Weights of a small GPT-style language model, trained from scratch on English Wikipedia: learned positions, 546M tokens.
MLP neurons of a small language model. Each row is named by its layer, matrix (up: input weights) and neuron, and shows model dimensions 0-191. Each number is 500 + 40 x the weight over its row's rms, rounded and kept within 0 to 999. Numbers have three digits each.
Before each neuron's rows, "fires after" lists the tokens most often just before its 100 highest values on Wikipedia text that the model never trained on; "fires on" lists the tokens most often at its 100 highest values on Wikipedia text that the model never trained on.

fires after: "=", "\n\n", "s", " Released"
fires on: "=", ":"
L4.up611:490458535423453474492519510420485434482542545453503448448524485557474490547591534565520391514509501514482548513513496563514481444507501459470458528534505492464494502451461604467463509531504472489425536459431510560494558463454452537503510478515483510547536526455566490447457494470449533504499407478483527495531411556516497407515501442491459574504481578503498542471549510510538497504509573499520498526487499469498511484580620488504480488516474470527439519502484467519470491462503527506447528501546583454467498531487550537442515527546547489445491506511589533493579523525462563464

fires after: "-"
fires on: "-", " of"
L9.up620:472484515487426542539498621461516503466579452444497425447467500500554506477480541434513539471525543494555536524555463538448455501524431525525463525477547561507458531428462478485490454545441479497539494569549459528433524483475582474495536533439483515449498588513445453496491538599494471507470583460533470463489461528480482522473517466528531513491547511454495566521551508468548456509537510479446501507430457532508460535525480447490485501498444499517436539549494464517480441533553545526469514543510476482531500557544499505429504511456542514504489501503624510446398538434493500488

fires after: "-", "|"
fires on: "-"
L9.up87:488490540482437455556520603480464451471564471483517447446540562520580500418499474443516432535488449470461489500476435555506502421523495459462523545573472516485469476480547546544499521587464538462497468540541478532478530484527493491489524497524566504444515462523505552579512537540462439533489517521541516495531433518501436521434492523542467552492547546533536540518558412450475484504524427462499476466500524482477513462503516545484564507480459487490447494511564423525466455461476457494566470540427539487505586502526471497524508440537502526527549511489530465496484523461384592453

fires after: " 0", "-", "  ", " |", " 1", " 2"
fires on: " |", "|", "-", " 0"
L7.up586:510515511503510523463484579481508430487521495477492522500519592450488556512540491508485395525478526511467567493488481541495475483502495482436611506497444454477485500465471543497480471480476472566549579456498406496497497444489474517458479481495492609481541516442509493596501468463568480516507448455497495449497500550521498486527508566556519453494488526563527509469509474504478468470503493528550506630477480483549509503463546465477488528492424525514497469628486534566522553444436508524457466473493459461522486570461499446432470497452571528460513492470574477506531485502516445607

fires after: "="
fires on: "="
L9.up529:484508554503479528543479477474524413483453523453564501450519499519500532477485497480457477493458585522436606436506433545491492475428475511466527449478501522463521512514530456500548493481431471565549518420488499412573458472534526422547523467458507542512528517521521454495460519542560529502511495513476525484498441473549457422510470521558517589484442546516475539491528467426502494515482494537504473503426471497546511492577560494490467499497461467534489488581507483534412512437427474479427512435521466480480467489503570552476490491436500506423590471481602472495493444488443520495

fires after: "-", "\n", "\n\n", ".", "′", " UTC"
fires on: "|", "+", "94", " Hot"
L6.up435:542501520485421549524502556505533449508534515540485525508470436476570515486477452538453503523463545553469460492532461506426482502438505573508438564558493555498510548530471480494457599505515486504480453473476571470489460495500484483533484514515487444493491520469471495525507511440562543538508559512476521555473453510543476516526569502545518500464489560609491470427533451496436469512494441470443453521468528540584493469555559485483614532464546520526520483479453540514478468483507463547376500527507454493506467539522504559581411515452491544422474452521528538502491498411528547522

fires after: "\n\n", " and", " to", ","
fires on: "=", "ed", " led", " won"
L9.up118:472415494511470525481489544488481467473515493514500509456567490537520516501469499493432473545429511432532544461580511512445448489496474516595459426527553546471512538446535523498513453504491536507526436511552524465475477524517551486504485551432444588527528525458420496572502468541412504535497588533518442524457498508433514577497452501440520576489513521466511511513526428528439483523482407499508512510430516457543528578449467514568504557439495519560441477460488522565464476549488434502521529548457515541514484564598494552491520436469550484524495465501461501497498453468493515523

fires after: ",", ".", "="
fires on: "000", " most", "600", "Other", "300"
L3.up369:490576562492470473506476412446512513499487492472504497518474489521532519476528588506568450489468468456465508562465441431514468443508483444554489501500453519476542487511508503483482492416479491544523490497600563521533466457454549528470570521535507457502497436445520532474431438508492488524546507444510542483412535550468456518524523521602499469479423569501544446564456523506479549494537520458526515480499501525442502563507521515508428544523518538483469555369510535498467493520500490492501531580455549551472424498545489522453402514513485493552473529487539509463517581433558514505

fires after: "\n\n", " |", "=", ")"
fires on: "=", " Opponent", " GA", " (", " UC", " is"
L4.up496:519480533515462436447532542528407537425572512530474481474508435531494523466515500544488512509389486515514509533522522530499531462476541525547495509510463478454503477521472493423468543437494527571500506512554488539548496544484414505540481471504490470487553427500586490480436571547432524451537505446542476510485542519567527499490461469501505486544543596549455506531525434490509480466569504559505473492541524503485460426497562512547509527526493470558447471477501473524465466470507516513427512443438492489521471445453486635476470479460526497540479555531435561588445469542558535481

fires after: ".", "\n", "\n\n"
fires on: " It", "-", "It", " it"
L9.up435:473472498480438466447509513484413468491541557514490499458517570483539523478495566471531569498527485469520480505503584500543448430471476456477549501518535523493472572462482531478511507463474536561505416490506467478457560460456496516528532523515501508464584474457499505531543483593462491586546571506499482464439456558435506575470454531479513521508534494474550504441531478460425456526497460492513535406417526478516444526519483498486514501433461495509468513559488491542436477524502402522568549515483558497519528468463495540473571439500613450525578500547475485496439556489510480555

fires after: " |", ".", " 0"
fires on: " 0", "\n\n", " 2", " |", " by", " 3"
L4.up63:508486499455459415533515469518475468503473490547443478471493444441472539563484504470453420561492491476548570477502492527480493512443471438484537419503528503412535509528413504499505473464483462535468523518492481491530501487472499426427475542561487513507572571449524523486545489514479544467533497510506469487481465465492469501521498503538504525509476555521445448541510507471504515496520479478553554649422504434556523497475563456558494511469532522445497520519489489534464462468495516478472564533489519480493462521533478497502495418522692542573451566509450545521507492454539447519

fires after: ".", "\"", "$"
fires on: "\n\n", " decision", "$"
L4.up505:596528528445533484515449478476477481498490548493587522523485368457453551489463493511455501513495575502469608486493590501464522486453544456513503431435525514477514472455478535486478488408477514597474570476541455467580472468525553456489492525479491511515492518505474419546489497533440552438503500546477520507473492547546463464505499513480572586507458574481467509516444475533596501502468476507479506500403464502500503456513519561535498562424510494531447559534572474545475529551479497505522469476539467523451501558462490439499469433514509514455500453486495570500489475494503491527

fires after: "\n\n", "\n", " life", "ule"
fires on: "=", "rit"
L9.up734:468550554549467522575550492516538475443582564502528513460542496483445518516528515473438514579427483534524529530596546480501448458483431485479521492478523532472464534428532445582524451547401568466572511484499521538540472472467540558464490438484492477532516462510470528489505530549501511508480527517469493477453517449511498560443491431451422518516521562520462417456522504536522511516504495527437559501465444459520447505489431566577511495518560518449495552541486444456414400503473538520503459565474434514512478503501511529459519488499500431467458488533495491528450535502478476452

fires after: "-", "|", " the"
fires on: "-", " New"
L7.up373:436511519498505365421503497518499488491557470570465525486545585573507504444555442459558472496504605484478570533481439492488498490493497487380500493474411460470539505526464590515503508501494507525484573454482494524429533506479479499383506478480515554508555519484505481468511508535583478520517449419498527481481508546499526508499512517589514535481531493539497477481515523505493530412479487540451491570501494502523533528479479511523505482543489471446542526512513388551509465425550482550509522520500467483509495570554516449433502526523492465503508501491565529501615516468518474505

fires after: " |", "\n\n", " F", "."
fires on: "ig", " L", "At", "As", " Cha"
L6.up331:471574512509480507530460558510464505489567466548495537483521582466501501505549510587517442481484469486476451480462554499477472495526500467493443483522495515467582515466518540515476564525464445550456469583419550516508444440492490464573440459490506498521434519495478553548462572438539529497482564523466455559490607453417493470541513485490458476486436534533457451484495557490504519546461561502489501513462589511551491587495488561428544557538609585458449506519522443480483480420487492493516516464550434539526437508478499471500504497514509469511473493480447456473505456471498521473

fires after: ".", " Best", ",", " the"
fires on: "\n\n", " Actress", " post", " hold", " author"
L3.up220:463450514525579529513447468475507515466477499458478489513440501441461506515414456493454493486541504490509486569527514527451449513574461473549529486452517506464471457474494526477506592537456502533488604498501479438536463509417474495500488558495441554507515560416523502489419465525466576458496443530554581485555484517563529542493531464505525562452466532578525547517478488467434477534460490489482566522495540493551440486528556546562564523509460401471444470458528542491490499451494548511483453550548482427526520537430547472444523465467527454488542504464468536564522453495519480551

fires after: "=", "\n\n", " was"
fires on: "=", " commissioned"
L4.up383:447495571447496451486510482507499472489498532459524487503456467493556558447456500517456513472557515622550516496501568463503443503526471549570453482523563583513521444444547502479501516515494481549422538387488480457582429553477456518503512569503470509542521461562508473554477466538515528502471518520501536478473541568534450485490560445502488623465488498499457544512495485527479500481492433508510542436457543519514439499492454546503507497515466432466516462599489464517457459499481548495489551570564447465529476484538507561477495465453432526509544506492489542537557474535493501594

fires after: "=", " |", "foot"
fires on: "=", " +", "ball"
L3.up143:505516493533477552531501497427444462571516490519488515521466524462549497510542437440460524440523464500436529524525485575490456520539389506518503533521506570411490484471509484495526510516457494543464488508524512544492435412536466507468544499512485417452549560465569561538488492495446540532459499520486538480463509469552464463582517503472482553509481579471464480505499538483507454470489480457487472527487567456528430447522545495452505512429470499443482489544585535488397515524550498475492624431472487511477489404521559566458533488484474555513514572528560510550513446483520486521

fires after: " |", "|", "\n"
fires on: "-", "|", " Score", " ±", " Athlete"
L9.up104:383522497590464459483483549452495487497469558513563524442556488556493561454462486507491487532450488520490472540540517497496454445501468466505549487442538506443449583487509486462463438559526492487542510507507501559483494460416543497525526472445511499496586444506550590545536552546424561498530503470483416416535453544429456514477531447480511514540487490497516477421534504509503407535533458488481501454512503479513485550515516501495456542442481456460501522504498468569478503528487429518543535566546446548515497507496505503414514459431510408492480528521533550538420531496495461467

fires after: " |", "|", "=", "\n\n"
fires on: "\n", "=", "|"
L7.up561:432512497525493433483464579514521438507536483455441533495554496472485544437572478492522470464503547533480479529582514493544479517492504439472567502562448463414494491488349525524488492498479438566475506417499536539446507481446500489427474480522534475588528487464523506569532496514535492494510451518466502468499520522488487535537495476545507536493479600568524514492483529496473467471524538523496496538509483502488569473531486517551493506427451462418461474568528532528493497440528485480550538522510545568510462592488503540428590571537477548459489518526493528547580488515538488581

fires after: ".", "\n\n", "\n"
fires on: " In", "In", " On", " There"
L9.up721:501498513442525574515571479481509466461507495483475434501511515471509494505514547493478562546507513502497480542541530462538449442565542458491503551521444504575513521441478605543487545471492446506530499472494507529468505494508518461486496559578467521511597440505475495528540460556466592596513487462503526430553503500426506514492458508490488521447561517498533521460533474459533456473526469494464473442498507451493379509462510471484453495406428456497417528466462499508444416511529429510523484519572557491517543503502507481534585445526553410548549524514566544516484566493503486505

fires after: ".", " |"
fires on: " She", " He", " It", " to", "ne"
L4.up437:525551514501403454531579432509475459494422484517566462516450525543533497524458511561534481552506480526526506486383479609482486501522450494524491495464558467511532541477477471524430547458390470556530555505533502529552443506397519527468463515579531506498522542510473522547446413551500507514497544478538471525546533488517484496526484499568562515507464458500487499534554489495471492500486550426509568516548484493523463468443502419522493522573536518447487476476454507475512479502507518442462503485454595474463475459438497527504551481495505518487433543507529406560494491500511585482

fires after: "=", "\n\n", "\n", "ography", " a"
fires on: "=", " $", " g", "C"
L3.up301:497495503474481508540500559502497482487534490521471417434450403574530535509457490569452491472546459445501514513517495517527459552449496508562481448552516505474456517501537535497586529588486476550403499427468542459517478517513498532467444392467502497539543488438528504570538481529479488462560499476469514522474584530527425562468417468459474468532466493529501497536525480535464444420463451542513503536461505519546477551518485443535428549448458511515483458596524476532450488437431498554437474471554485522518592501515554552484487474531510491482507448500519503511547451522533541503

fires after: " |", "|"
fires on: "  ", " 0", " 2", " |"
L4.up717:469516479484475417485493521500453465499455497530426458482476499493424558426512481511509453515486496476483523483545510537493482482427489494396502434527508477487485507496332557504503500520469470503458530421492505518529515543492503465456491565530511523593500545513489480512510490557492504511506464494450514455494500526492398547520576446516504552537457528515489511510516485513511496467502476514526510585446488463500582535504435506524520533477508449446536485496513454528470466432618518481536521524495478497504457522522498498493494549541594512575491510483485492482697491529533454508

fires after: "\n\n", " |", "|", "."
fires on: "=", "\n", "\n "
L9.up678:483520496537500533479551578476477484436509489514548521543484535460474471499455510482483450504539482509482446492576556450503444435469486494507482523456535497488447495462421535490488477469487546554434468502607398564488518497514480515521531479490455477501508479488443525516492479430469515488551552537516470505491529494489460459557479510510449500510511526503500477421480470445487498508515451506566533628489489475537494491400529452451485473505535558537477512574457435509478453497487518496488562477523471494503475515536521481512529484522736513584545507526472524502533526462499472517

fires after: "\n\n", ".", "="
fires on: "=", "\n\n"
L7.up28:495493505492504524526491499499455540499577517552489495505508440465495491459428639549485533507507467510502478483577561487500510515499498440531533509562479516562474365488519461508399494476483487529441552478476583494503505558523468531449487501505490492485529495514507492602497420500486519531497538504561527452504497504477500504454486473475496488484532672415494494486491497484494405546499575485468505499502492516497432480449480456508497429499495424532492493460559497403495470557525499531554570496504495495509501535478512500474536525556520491544492498477436437621530506492498518538

fires after: " Gri", "gor"
fires on: "gor", "ovic", " Museum", " Str", "que", "ía"
L4.up335:551424518479454469528490524507501504501577526451467433515461490468480525474538506536514504447489486461494519458474466586501497453531481482509495521508505518535521549427519463510578463515499460507423483532486479520469597451491464508573486545534417486497522507464486517477526509483481476558479496431515598504564429557519547428445467472555446394461538587524480525504522549415475521506549511498434493438480576471490525520446563452515514487407491485465510453567485549559522543542433505494432528449468526455473496598519521499515516534500494503542496439543516498511543535529567455515

fires after: "-", "|", "di", " |", " constitu"
fires on: "-", "ti", " ("
L9.up631:469481496539486499491447580488513511482527513472512515420370512457465534436468444536533441489465487526517499452491537540509537536488490488517554490530515473562463471517520537556494483490474553542487478522539429462542532522527504483507567501446477496427461528429503498434518465538442467491535483446486525544571474503442485494440448474514560491547527498462534520540551524420513509571497525592465532447496479534508482445537560488559566513522440477425419527550433420583460445500516569535531506544513439521489459527494520485466503417546533467476518488535541437528459575501512473469

fires after: " No", "\n", " (", " U", " |"
fires on: ".", "|", " |", " L", "di"
L9.up232:473520438496531495524552539478447459459506493522469501477452502505507512498545538569456463514510511467489495561533494469509440555484416477517534494455550540469474509514463545473475535475475520500464440528532385546520493458457519484585494525506568574448467440404467490514521523537482497534451526486547496511437442477523448509507483476507493502511486510487480440452489585513462465508456405601496440472511521505471458504576509536603424518513404455450479462542532501473554558499602495513514489502556497543474542515485526512580505453501530518463535522542511511464458624500514481467

fires after: " F", " |", "|", " arg", "ó"
fires on: "ig", " Candidate", "ume", " Time", " %"
L6.up218:408462503487495472465570520484594521488458468483544473453509549447477493518446490534493506554529428459468477459513434457524471475534451528510570474539436442424454497491536525537513478480445523443445486486552542491497489490496499517484475460462449511464527523531454495557514465504492512486508421510489458508563506444524521515533481526529476494568465432475524565502452569517431579494498562558474490499509459547545463587477474476612443420484435457462501522497449459547587540506465443511571388510543504523524451489453493508534541500486517478505513547549507433471493523519561528520

fires after: "\n\n", "\n"
fires on: "=", ":"
L7.up701:422523497461502523489471517542437532516534489483535507479461437458519509516397526503493515532484424486480476463477507504487474458505494473608440495500506620430477495477504523520481490519495518566472363364412534515567499559498526553547435513488504432589555506491445521493533464458466488519501554499507512383479481499470512528479517465451496499546478514447512479505481471531474486533530510519551544524472466481530466500520540491569497444534542518480493478440621404439480470509449481577559466487489509511473525525527511544490544514489508498525501484495460547505504489492528534537

fires after: "-"
fires on: "-", " of"
L7.up113:426521487536523519415483615476472465482509510590508471509444556442500517508534489467479387515518591491481548471476423484488564529472479406417550494548456472438577481526480501516507463504497479471531492465517473559439540391477501469490501502488495486477525489410454503470496481431510509469485500466543484525482503552479497510486479479555526499525474547537490501493503477490542546502507478488584497592534554501564510486449544410497505473499459461491525487561537489569490546519449493476441578496505561507534495536541479525490547502455621490512532483520586511534478513515492439479

fires after: "=", "."
fires on: "\n", "\n\n", " ,"
L3.up257:623493532486457511482540469456505483492596518459516512533540437541517522505562434541539481512446563406477541453525492473475503590519471523433480503450513471488436584503476527436502518456454491545526530445480523438472535454490488507465479505532457506505519501517569497521446489488570506504471452544509543519507503463512511484504451494567498502518394491418470567487486545520481443512525558477547501456505485490568419502515464528520585529429460466522497529496479433595469464459520536507495465474563540473496506530481506493479519445464538541444504552530404481542531536583443500502

fires after: "=", "-", "|"
fires on: "=", "\n", "-", ","
L7.up540:513521480501492428471495580505473470469567528484459518527557502526495497440606467486502441531487588505487530507482477512535533430526481431400569497477388427413478489532407591499503454471497482563436479422512509505492521458508519503482454502503494492547490507422495514480488479511541522475530383478489535548481523529502528512571501509535476586502466529549461486488466503502504512457523480505470491583497473485515546507487516479548510482544424508424492549570580468555503533422524502519513517511478543455490500582462499504458544545549547488485500460521513525540593479494502509542

fires after: "|", "-", "″"
fires on: "-", ".", "E"
L9.up508:485450542518435511541495523413480473471495479517547467477472496484460507504473482491414490514520510431471496494507479513472504497454428507461452452536497541489502482494470500496433442520521581459570423455438458487517541493528463494517510474538429453433546452569537520554537502603500544479585494454520526491528474513474465565466435438461508450563624539584542476570539429492541420471514502527481548497506503514467476510461549521477513503518528453495500529542513427466470500441455434493557537540465525545607553525491531477507528461480521493479513442543519508478481557527542508443

fires after: "-", "|", "C"
fires on: "-", " (", "|"
L7.up653:489567458526388504501453497535484499468511415503500552537499507496481502488511505503551497588532495373560493541511494498556510388548458500495508540486492501504505516487504489398512512522420502500502517494503509501511597500430560524508408529571460497494490529513586512496555492501518537463518505511499545506465460504490579628495563496498500511610486505497629457428521440652388514501483495511502452497534520456493509462502502508493512499506498498504491440504499530510439509505498526494512502517535502495516537485533497506512502511505502553505514436496505500491498434479573500491

fires after: ".", " ="
fires on: "\n\n"
L3.up68:568486515373479465570555525472473514461558499440525488518481464517469491506498485540479481571452529496517588503556545453496489559500455483495509503458525529532518536499533545501466538481438446519524563477515459462514470557433536421456457420505483522498524513514563406514495481556498520538494568463505531520441495532606478476488464425499507549532508570542469550591518492465577515524590458541536546474438505490513490516508507468499481512426502543477390583557546467432543503502516504449438444507517505502502515445500483495477511459489542503465474512476467522561453500457533515478

fires after: "-", "|"
fires on: "-"
L7.up601:478516487500489407439503534501432413543529477502444471501476562534499572415514485438496446511484490483493606540540443481507503472471500463429568497496420529436556451487403548496477489504449488546473598453486505539474488469545515507416478502512487507556620498476513506528496500538529515491485418455503506465490494546486519528559494475589491505488502535536508517499528497488517488421530467510490496580499504494590555514539468467532488510524551470454503491521537449508490497421515472535513533517505467446501509539508505510465515572521519490433520499499606569500617506489503448533

fires after: " |", "  ", " —", " 1", " 2"
fires on: " |", "|", " —", "–", ";"
L7.up66:537484514517495446453527547503479422508527523570541525516451506452489572580529495505497435484514599511463581465452495475489488474499503464488524504512515489472562541474532550496516396537514466550600544413542431468516526454493516464472489488543506502549589496455512507580493460501504473572513485464532534421508504533513505507498486551601509473521507535473499490479501462492495486561482475462530482538510487500538484461506554372493509486487437578490457518547410503534482538459474485567468379475478526441474478515499499474573513451442570523521515506509486495444477507511480420513

fires after: " —", " 0", " |", "  "
fires on: " |", "|", "  ", ";", " 0"
L9.up161:547528559532484578484572537463469466479482480522508468474533387503547500486539486530423454571477518512491501493575497534536454483479523507433551480530586470434541501517565512499523412511505527510531442487526538482507453489511508498453515544508457550527501516553493493547523506514486462543485458536484512480490429506497508536464510487502496544492486501480481435430536431553462583499460433487523486495419454535459430421489497499441561596486448470495468493523456443581507466547487480488515407573552496543562470513465539477459533425442533475528512461471529529525575459567483551510

fires after: "=", ".", "s"
fires on: "\n\n", "/"
L4.up287:498423541499504481499478495501520489510547512490461579508517475486463479515482516575505504494527568427488557480475538501396499512553518467397548481434520485466505522563440490506572561467423447506409558410559534519518459507439548441481509478489493515457586553481556561489448514459443538500491507490497551495474567481488517553498499457502505591515485505472451531543470523541482503441492549459468501486498523467505512480524543558597532487480486476535462519453522480475507472530527505556488506476528512517491516427485508481435477515562578530566436513387444537542528550438507525545

fires after: "=", "\n\n", " =", " \""
fires on: "=", ".", "U", " I"
L3.up153:487438482561441524575527492437538370428556481498519563500482473507456593539467500570446510471516508528459524549520494495531494542482459526522495497439560499497469534442584552531481521526493409560504492408498488498504463461513529467490459497528448496469550470455548437510522566539460462476488533446532534401514486542509511490457475530477512535483494508581499509529540455481460484474530490520478438438431491535525423524616575512481443494497478395520456502490528505509472472499473452560443579508494530487491534496526518514455584433482476511480513487501529474495479496477493481532

fires after: "-", "|"
fires on: "-"
L7.up580:505502480473488442440485532506417402489528502486474495511533543565502552431510470455493463497534548503511590538519438506478531470475501463404581484516416521468522431511409608514476432502517515584477583442501503497434471412526524486417467499480495504544617510496491515507495461527503509526497416443489499487527486575464504481533514493564468504525451546549507502521498489483513495437497495521472484578523496502547537526502462490525495533499516477448509518525552474567478497454514506518491559508485474438513496559487522477514497566508545508482505463499592557541596453484475434543

fires after: ",", "–", "-", ".", " $"
fires on: "000", "0", "1", "200", "2000", "500"
L3.up121:437549461502440492538525484476524455510499500510500519433454506506489537575470490513512512533501471483528540540506491512478427589512477465486523491473559499482452528471516500466504551537477510575527501505544516468530460545387562465528523474461570457529508501516604479503467540496479465497475513483469524420479493502543446477488519444470470509537429585469405518579514445542455489513549491495554515485497489550475564562543487523483461552475565532475486509633480543450421485543520488477449490461507458605435498487543512560431475438489491521517546558549432529444492502489454535488

fires after: "=", " Votes", " Pos", " Candidate", " %"
fires on: "=", " |", ":", ";"
L3.up124:466499510508517501540419500443492499460489500451523519530518520476439546508506523489538441467458468518460527481551501445497494508557441473426548429487435564456412477403462550530515517487498479543480531497469471502561583474534494481447467523475512564561508525486484480489401491501490548521490479497507510493462454538483467524523496476497530548473486519478523555474476560475469473523444537560544487502376519506549479518596537496448548508478561423530487476493472453571444469524445468452539503431569471488444499508452551517446486471523524576476555499520571455594530426486497482565

fires after: ".", "\n\n"
fires on: "=", "\n\n", "\n"
L3.up270:548456545426475489561502503492463469467578472431539480468464452430464476503469570490492501577501584464519587445550580460532480565509467493505502451481557496514494506423545517567464532452476518546538532458527481476536470579448500486407501511502483503530543527516496467540448437579475542450522535494505549510446480560546516457497439465512511591511520545511449562521488472436522496546534469529500493465425518497499476540499508511495499522408491503526388587542563475463479500535518491473495460511569479473541464469477508526462542484516545447467494584519468566534484482508520493509

fires after: "-"
fires on: "-", "|"
L7.up557:503587550420485499501370514596488494526493465536495449547501503499498506504513511525465500502409504574507501548486499452426486399394561507490511497505514487498504515408515497481516496491432504508499489505497485491475543498413571568498454566539481491499491548500529471491511504501504505463471496488505497499488484490490549527512454478504500505546426504495504608440544455397519492500554501528506379496491484441479495534516498507501687500497498490482538424507505470502571428491500483496487505561472500515537436508380497498500496507509504519495505466523497498493500504482557497512

fires after: ".", " |", ":"
fires on: " At", " He", " Bre", " To", " We", " H"
L6.up629:552585364451505486523441488535504448471514552408503502532480490617456506534471500501566497483553500513505507530484577452474434493480538511436450417547536505473571484489535512529502492489482489503465392560515473579496519494513534477481482541455528464512545524531449453541481543522515550524430520465483513570484518523446484525472522498520474475528511528568512407451555494516518544481497525429468522495450533509543510501452531499481513554507480517509478545534577511505517570551498521427432485495506533423428470463557478490430490561473492578522491475428493494521511477514436526490

fires after: " |", "|", "\n\n", "="
fires on: "\n\n", "="
L3.up698:497454532513558423543499541553457522466529518453515468487398510457514504473509498431506547532518496459457511490532518478445551390525372494478521473529519505483527533478475467517472491460544483496493555448517483542546492473433542541433504539543474521516502477414553399536494462561460525484511593529492563521446443521535507433507491434505514482554555497474506548546535461474521484567525495525470499496484507496517463553465533510513466492497541415529479502567526432486429506527464504471482472418471572532491565491489530535552529448434535455491427583494525533517454493532510498431

fires after: " (", " the", " was", " one", " is", ","
fires on: " a", " of", " largest", " ["
L9.up659:415465471478507547467546481544521492565514452424481477431485426545513523545493515472519509476505444463473505486540468537475474506560486555523481559546500511553467569567484568486546472481467419517560532475541485479374469521521513454476520567513480515543541461485478512551508514524529562544528513471498492493545484438509417411413463526535520456504497512573513533416525489516529494455499526460421507483490545437466523482424550470505474518497409478504463549527482516539484521534443449427518532475529554477488471426542541447585494507500558551561519491510512483476462543473473501440